config.toml
bias = "none"
lr = 0.00971
decay_fraction = 0.831
doc_mask = true
MLP neurons of a small language model. Each row is named by its layer, matrix (gate and up: input weights) and neuron, and shows model dimensions 709-836. Each number is 128 + 32 x the weight over its row's rms, rounded and kept within 0 to 255. Numbers have three digits each. A neuron's up and down rows have the sign that makes its largest values positive.
A block is one neuron, or neurons of one layer that tend to fire together. After each block is what it responds to, as a language model described it from the Wikipedia text at the highest values.

L3.gate856:101144098118124116087141092150129126128163076130156112133140143132161168110125117138088138140124176128115128113127208105120080124148128142086107166131112096196075121113192092170158107177149122114135109179111131188161151115171115184119149104096113157115144147149107124096126111108127132119130153164105176117083064088163090089165088101157147140177135100160087115150144115076181164134099
L3.up856:149201079120085068128155106150131134160136104113161100158169153135085119091167096201103161078164116157100122115127148130066067134145141133111100096140124074165102136138213125107107176116124105118130132134124125156153146104131135133112151099103156070172132124155092106124109123138162135125152189197106153119100120104164082129169141119130135151172189129123116146170129119078144117182116
L3.gate1635:158124118139038109114128090134158097105107080119124110114169130178161167136080166191065177142155151122133064145147112119124094076158116136163115176130158124157118141077136167093066149106156161116149117108070142157119116127147067101169055156072141119055152174063119143121098150140153145139097141128141096089136112097160099091124110153109166131169140154120116149081169050084131096161156
L3.up1635:086181152143132104104176142118147148115181069083081169127105136156195134079197124106138151104160079092119106157155170152118104098118087127133154133121164129111176192106083126151100119077160140122115149118077080113127182108070158184174114082129106142084043121113164144106094174142116167076147177100077156084106114165100144117134156150140142110134136160130053139159162114087122118155083
L3.gate2210:105126143132165088102113128122142099077101097079122106133152107196139132174180161144142128112124167115104083098147110128157167062061102135165124092174140153059118152095150133145196116162139156190162100087097188170171126169144127144172200122104142133136180098093099103146155120169110159143128150187172181119169098179065173130147132122044130130138132156132144106132099148120080097093164
L3.up2210:185118111116106155095144094108140143143133127076174106146156132116208136100136119160136119151083150140040083098146069152146156077108201143146120187112132127125187155076134132121151094107126185079121145123073194186148117142152095117193138136091087134109142154082067106108114140162087045133151098099188152145107139127104149080141161176097144167129106142074125175144142126083116151103117
L3.gate2289:161132064171160109081176120124130106141091110104075138121117061119137112137202092115157107096129076127148054108135159084154110102117102182118184137117080124188135160204135154146085116088173154162175145154118116119116082132113105106149074189098135132121186151141203175116170107100150135093143129170136135157107103140143067145126116133093124044131126134101128063133147147103113143140183
L3.up2289:103153138160133124144125136157118124132103112152071124112095138103192226114175147183126119088148102104154148104117138107161134157125164159162154082129176200090132141152083065170072126173074159151106178119122109141150119112127109113161162143110135167123129166077139116084095167176038170109104167155189093125156142130110129112116148124132135139137141174087116112129132129136167080110099
Description: Word continuation after initial letter. Second word-piece of a word split after its first letter or two, especially capital E, as in E|ach, E|ight, E|uro, E|aster; also whole-word each.

L3.gate245:148111158188159111130178153112112161117115094111147100117123105095058116103145104169143145148087133119139150076102098195171135100142133106136113106133098131168112182176129095062138164166177148179100197099113194100116140156139124121140151144201075159087070100113118165109123096116135075167153122160191135062130166108171097104143146140082090122100163133089104141110129145116134141130178
L3.up245:195120123129093096134071149128137162151126116122158072130145159106122097143128157105128163156118159136136123096186117096130137139108130140135089135190138105076099113155182130198153131078100109154150075152058173094110132105079146116160161134101143101195128144139088066153166134153109144120165160158104202141088141146132162141141053034115171169094118133126123164113152188139154176106143
L3.gate298:128164161103119118151116109146095130153080133180162081121089142097098130118118097113082122157098157119078145132171125144095154143149141146055120133136122108127153130134131108083088140131168161165042136138170155128037149141132107086100111196151125132105123128142123090130146065089046149160080115161111113132140102096126090133111105159093137108141145166096118103161159149114123133104161
L3.up298:116136149088127164112107113176133123113093145158190147105128126185093140098120129109088186097121129187111154082186121174126122153136142131110152092197134052121113119146120123172071150180144113115102085094137097127115052077093148157110152089141092081106167082094182084113115106044122118140151126137148188128129125104135125142138114146077171101101115132120108128103106145104096124142210
L3.gate884:106108054167077088165112142085131129098111113146116129107167115125149148110112115133134178120100100160082121108098134071094131118093167186150086116142140068117174111107181093148070122145129143114216153121122074111124167116212127141176151135158178079081123147120179135126147100136150089211120078148120130139140144157104143141106095161114239134128125140142162132120059164133177148129112
L3.up884:101097114135111141156082134035129139139104117149059171096175057163121115130161136148149128119132138149085119106122086150118175066161228131190087117183070090116136147088175103107077146177128115106125137065102135179117133137186114174157107146164167158095133160140131158076108170095080123171137152147165140134185105125075120158132091172139154155185159125127102140095092096112135106173110
L3.gate1334:121071123115091162166147109125139083114076100127099154137160109144109075068148134096128130120103136158176133129091120108073116087131191116149140133114152071166128150113109114122122073153090034133117098164120146131187159095107065151152120140136153155131117082093110079190121128070140145172146147159093160105157109097133080103158114115118143062134068093057108133115151111183110116189113
L3.up1334:140106161147134133090180104027138176139150121124173133108097127110093141160089162131084143109135139129077120111086112140184131137193112097173146079081136088140101133144086149123195168116098113131119137131107194136118078141083149098135171107132136145076123104173129096155099114094112081106194129144108117081192158095091090136209097126189128140171100126136169176124129076148154119087154
Description: Line and paragraph breaks. Newline tokens ending a table row, list entry or paragraph in Wikipedia text, e.g. after a "|" cell, a species list item, or a final sentence before a heading.

L6.gate623:130053146140122185061159142151107118105114143097104111155099119118100124164107129154140131111134124176149106150039094146093109128120111123106120122111113046133125190172131107137117150174093123126128118083112162107134122143142160105153159126087129165100090143078148063140122090070152173153092099163093076140203172090125102125130166154135196135144139147124144136127147217111208141113097
L6.up623:130043144116131158057166149133081140129064147092101142140134109135086133156106097171126149116101124194108108195037111148116133139143108116111093124142095055161131200181119119154108178148127138132125112084126153096119109187118132087158169098089110142105077152105131082136169120065128177173110110166100071144222148084127102110138197164125186122144138142109131137145124207149185131131107
Description: Paragraph and block boundaries. Paragraph breaks, line breaks and paragraph-final periods that end a block of text, e.g. after a colon introducing a quote, a table header row, or a section's last sentence.

L6.gate285:098137119116073151110141072129141084109144131099139153145116103090110125088179159174138114152084127098120135140065144126098187142130106124137107152144115188127105097153108131126133176104146145127132108167138086094136126064157115099143105076083102142120162096122118098173118065179100197103060228103200096187102145111168125131115167066125123149200122091099106143082119100140136128078150
L6.up285:144079184121129125095152139135151132134154106129114090144101088139132126125106113121141097132124153093185175094115068179130170110069119085117130103159138168101179138131137114109123097145159160119131165111107041150154127130134109137147111143126143167115153127045117110194112118068143140092133190098212140096093120150169233153124141105150107109194129125095075139118142132075136093105122
Description: Determiners and quantifiers. Determiners, quantifiers and preposition-plus-article tokens opening a noun phrase, e.g. any, every, each, a, by the, of the.

L2.gate136:162096142126143157129063161161140125135062126109165153142107121103100109096199062136068058120133131155108155124149169094075167068092122116110089104118077139136110143125093096088119059101082147095162103135139147071118151105075154176114146194095132157106148137192088148143147102136101075092187159124145100082122152113089140158112150193134097134117150133132179169128105168142102171154184
L2.up136:165120164090138140120171156123098150164104092115118084118174139134083144087149135083117110131136133133092110066139126120121134182122103119114129219043114134165120131164099099134098165117087156153155133097171170077151127040102111137123100127077238101120168109136107134120101084162151133130101190139132134104170146137136190152164098157115073124177210098132180185166065131119097182140104
L2.gate288:146123122154105128132168100144162120131121194100089128148083127135126157115102133086115129114099118168135110104076161063188081130140115131134173083105125159169152150154125184095154072073085177166130183131199184092131095140126193119116101166086075104151125176157085116142116107095143119158142118081163126127163071122137175138138173181124052166135149121111147168144141127123097156146141
L2.up288:151164078107083198128133161092223133125131109115134112097012190088076110102123145149158126148137126072136179111101154156122138152205132172119133166102170178164177139166168152128124198151146165110195162105112118099124180194155164091125120151166103130145201094097140146154081098145137149163137121141121109137106131132170152111112141112122117085175163147140058161085147130122095098129058
L2.gate318:142135094095163126126150152078104176136195115169102104092087136165093108103106129162106125105076139123136163039136123160160125119137146133130130140171153105078098142117119115145139144142116121141142092127134144104093078133139141110178128097101151171136093087064237182133144110163151174184162162137108160083125103109181125101155164161141124171153074125123155119110126081124117114103127
L2.up318:160141085101126104129149141065106146116155138150133061143163125137076112132110148137107099132094199086116118100116108143171116152145176155138152199130159113133126154093154127096091198185124146103096058071112139102088095096152096093164124114157120159177137152079193181107164152127100136156180139086139158127115097115188102101129141145130143145150086109078157132102119063081094103158127
L2.gate411:116109180078128135105118115114078087174139100140150139126142090094153137118140143143134168163143098140093152215143134145092162077142088095151148085084139133100105071135136156130075119123093123152130091126117132161114139120212185119144121108148077115229114148150200192158123092093121148148128183124103149135103139098144102123132175147097124126166118143142135173104198122096115130156116
L2.up411:173143094128115130120101117162212064087178110085183139122122161113133132094149132164119132154131120149087146127119158087147159153070096149076127103097095101104201187179138122112140108037203119105160129147101119138056125127096112091164113100167120106158115193144124155115162137096153162168074127091072146161138142074124154120119127135113208127088093139152116142135096103095118145154172
L2.gate489:088089157121137066154091110124143170104108111192131177076133124094116108146137130144110095120167159140147102069127105142152136128122103105128119118082190128163138135182092073139161138107129118146130172115146107154123168138109166145091162159115161115100125132063148128143165164138157066123066098128140140093123115159121158193114108144097124112093148050165181107129188182119161171086103
L2.up489:135080157155122120101106113085131165177112114176154139130103114054130111145106154136091137117142161146156133088116178150141162127156147076149119133088211189100132096157131144163226129111102108069137169143081123140082101143153188139123151066119121148112125150073081082149075085140191129128145103114121152125171114108128118169129141146115115142164097073146152115130123153146152174086097
L2.gate590:050161126131146102099134094177112155164096132149116155118133139124131111117088129133132143105132146163082151112137092168089196118168175114121124179164143135123128131080120111121156126148147121143135101131116115126149089182070112126150172078057182169104116144102097138189166120141107102204108136109145126024144150202093107110136154127176117104138147097131112046133166105143032091100180
L2.up590:123157167084169072090128096080150116078147171226085132150148150137126133094127158120113159074139131163119089115140123151137153104119150150118123142088158105166116118138139137080155079130139104098135097126086122118091154143114127127126162115108094178183134126132086174199177119081076071171152174169102112080152132150108177148159092103174081118116102127121161128115107119094123063116175
L2.gate895:135078098103082117081120139131116144127157124102147112150149080084113117115132130060082158168134148114153129123130021127126145103082065198146171105154078163136113195114160175109126120097100136087094114088048139159106087172132160130151163142122132180102100109120138109127108147100145136192188139181114095120127127119161088105132173114107132108151161179134119095095171167152100154139125
L2.up895:146097101139133142096094120138162065108157191136221101107090090095116106138082071097168189102133185180059076134116151096168154132133093135085124150103111109131148109122149112110133126122098144120151119148025154142149085161098169128109182117143140143153135132088151091068134117203120112117139078158147139123148121134157135089132212094167158123152112158116121076105135117100130142148114
L2.gate1240:134143194125131110157135152161184102091142130136106116096158062186097132102173168194099173115115130133112074121143145116108132178155071125141103115106090102152151133148096146064144095156149179131145102181080138077103101133082081133181192105088162161147106177047202089072124106160147231105126160083106066139166108133114121164110171148093180166148072060137168120117145170132096114125086
L2.up1240:087124170135141177129124134113104122111137114113139180075120074157075115153101143154111103096098163119128097090122155150106108129150198105137116135163138129189184136113154159072119151104175159120097132129069107131129066138141128120162127157073081212183145161091053143151192177062108115088098144123125126152169041085129123102100098109137117111169118126144135134136202129067123146171134
L2.gate1248:134168121168143113163180162118145077107093116088121187169173111112089064112156084170125124153126175212152145121165182060116129152111141109168135116118160106127158091148123109096163088156160094135155123202133143117133130144118160146155136124086133190159104122102092111120195076070134056187123046072169151111173150138147131136121129141153091148157167128148107133077195199141169151142106
L2.up1248:116116084161112138154168127121130072101072155121162180070140121098076115135147114118119109140091160232114083135200137113094148139101140077168121163093158084159145135126117154094153080154174130121106140151150130120129134121119146105107174137159140123158144125084128108137148129055146088154101138079157131077156168139149148156078140084127164134111110130159135138157146200139145159095151
L2.gate1432:173165205131119108115108140131108151142049139097111122114131136129103140095175150135124135108147122122128148127136120087104209101151124079150079110175089071126142162102127115145098065111084129106143164117147175137100122175086147129215107112136149134157126148127115100116149095157132116146146109104088223108096159164189104136115136117106055130168219155124122164094113152133098118074097
L2.up1432:149162148120106145144162186091128139128108173145094084105085137071106146123202169144119111107131119120126124125170164070113140096126109100149143107161100114052132133094094105144164079163115117153181146153114187125145123156109158135148135184113118135154167137102130116077115099159086147102142177130136211119108157125095112161112170131088098138122177190126142154074109176147123156087122
L2.gate1480:110112171152126102164149132161099118106157084177117165213099121111165122117106120154171172153106178118163166115107102080147127113133108071113090096114178076133117096114105116097126120106077092125129153075125111118138147078134151142129152095105153127118086120102147105132135104098158098180170147110160102180117160074115119127126071135125191151115137147149167107082204136178156187109130
L2.up1480:149094150163098105146103140143111108110057107174090097207142105168073106125178116148130139226171124095129131142113112181142159099107147152115167097088121127110120143080126153139089094098147146099143135086170128148167139055095085124124171090121133067162154135131086087171122082165124116132085087123101087165190107100193140113137161115140148113163128197095147128045154110116128107101122
L2.gate1496:223145128166109092131158118137089066162139111096142150136113163179115100115124143164089115076084126151171149046081138099153125098160156121152146151180120159136223127078096108174160120093120136166101107140160147091107143092155070126102126128133125222133130146168133126098110140112173135096164223127204137154116178155122144154149152169127129132156133144094127151122105120130093068189142
L2.up1496:184140161142133146153156089121167085182156062159102122071153161170135147118134087152101145108145146159196131115072070177155115124167112109120169177140073169135213106049092143134150149155162171144085154162085144078116108115112085180124110093166106157063114143177109122153079115169113202156126124105117135106138156172128130141135169128113115175162135122130143134154071099085094110159111
L2.gate1597:134114096162135157109229092165151103129136140087144105103153128080142083120121097132140117102069108140176108092162155122122150090176098123144130118097169141190107128199133161140099154137110116160141163158159180074112104113153117139128183127110149157114124101146100143126127165106118072127139144129085042169136118164138122147130131135176111085143141108202178155177032126170097178119055
L2.up1597:120098148141109145093192132153104139093106138095115078083190144094102162158142157129167150110112145125183085124095117117138144072152121132123139118137150099162080148200128185113082138099142122164147123142087209068096142138162148164134160068121138149104092102171119116129097141104111099162186103177098011136122129162112110121085118128156122068179133096152131169135088100197084144138068
L2.gate1905:079118143113096169173143102141128072086110136110139146137120082136111160059098152144167138116110105072160167105156177140157055136099102101118076104134063086115093175147079135105117106178127144105172130128100122083123112065157148159138169118165134162109107174126064225090134128113176116102095207124104152163141124112092098142109160137070105152113092102106096140127151148074115145046080
L2.up1905:108161130124152166173105052120106047084158187108164226099030094100088113067099148142133121110114139087119103092101166129097089098060100089141143154117158122119109096178073124121106099149129115125157089143123101101111148158130131151101132120173120166124100125155092177150119116114117029083109122139092163137137128106109127108095142140118145186090131093127139087163159129120120109120100
L2.gate2073:146118128146127120126077128113109119115166127091085094163093095102114102175121145106152116118086096128169070141141136148177091128074124128110138167113132127091111118105078126095110073164162144128158128129070118132116098093051182115132134094189129099171128195124122139146179110138156095132126140147115122124142135087127105166096064101128113140119179121152143140101100129088128144159175
L2.up2073:165158157137120084152099077079151088079157140106097113139114095153067185200130192094143104191133160154154067125146170199152187155113103152061141169087137086096106124140101116164151112140140118130115118137096167112059122071100166125124164135144199132170129186119124123189162135124155100100167151115152116106186119171181114103121121131132114110132144175165157122166128156103145168159162
L2.gate2087:182165100122129090138148097147096111107134140137118103140177180185145096077157061155150160117131129074038099132124095106114140134149138098087135171135074167101174090123139134083126126128143119043110149139145120153150086124179107130175119065097216117178125191122087125187137118115103161108166171130187090119145149101139175150159084054114127163096161111094075118178215082070096140119144
L2.up2087:126173081142146078086090068136126079125116118101180134182114155114186146110124102125121104148052170140176117080153145083101129067100119156086136147107217129036196102144187122147120151061080102158122115147145169149097116099132097085152145109078115120178155107135120150131167097179159163111138167077083179163165088163124175100114133105132111177147051164136114093140078108126096111094052
Description: Quantifier determiners. Quantifier or limiting words that open a noun phrase, mainly any, plus only, each, both, every, just, and the $ sign before amounts.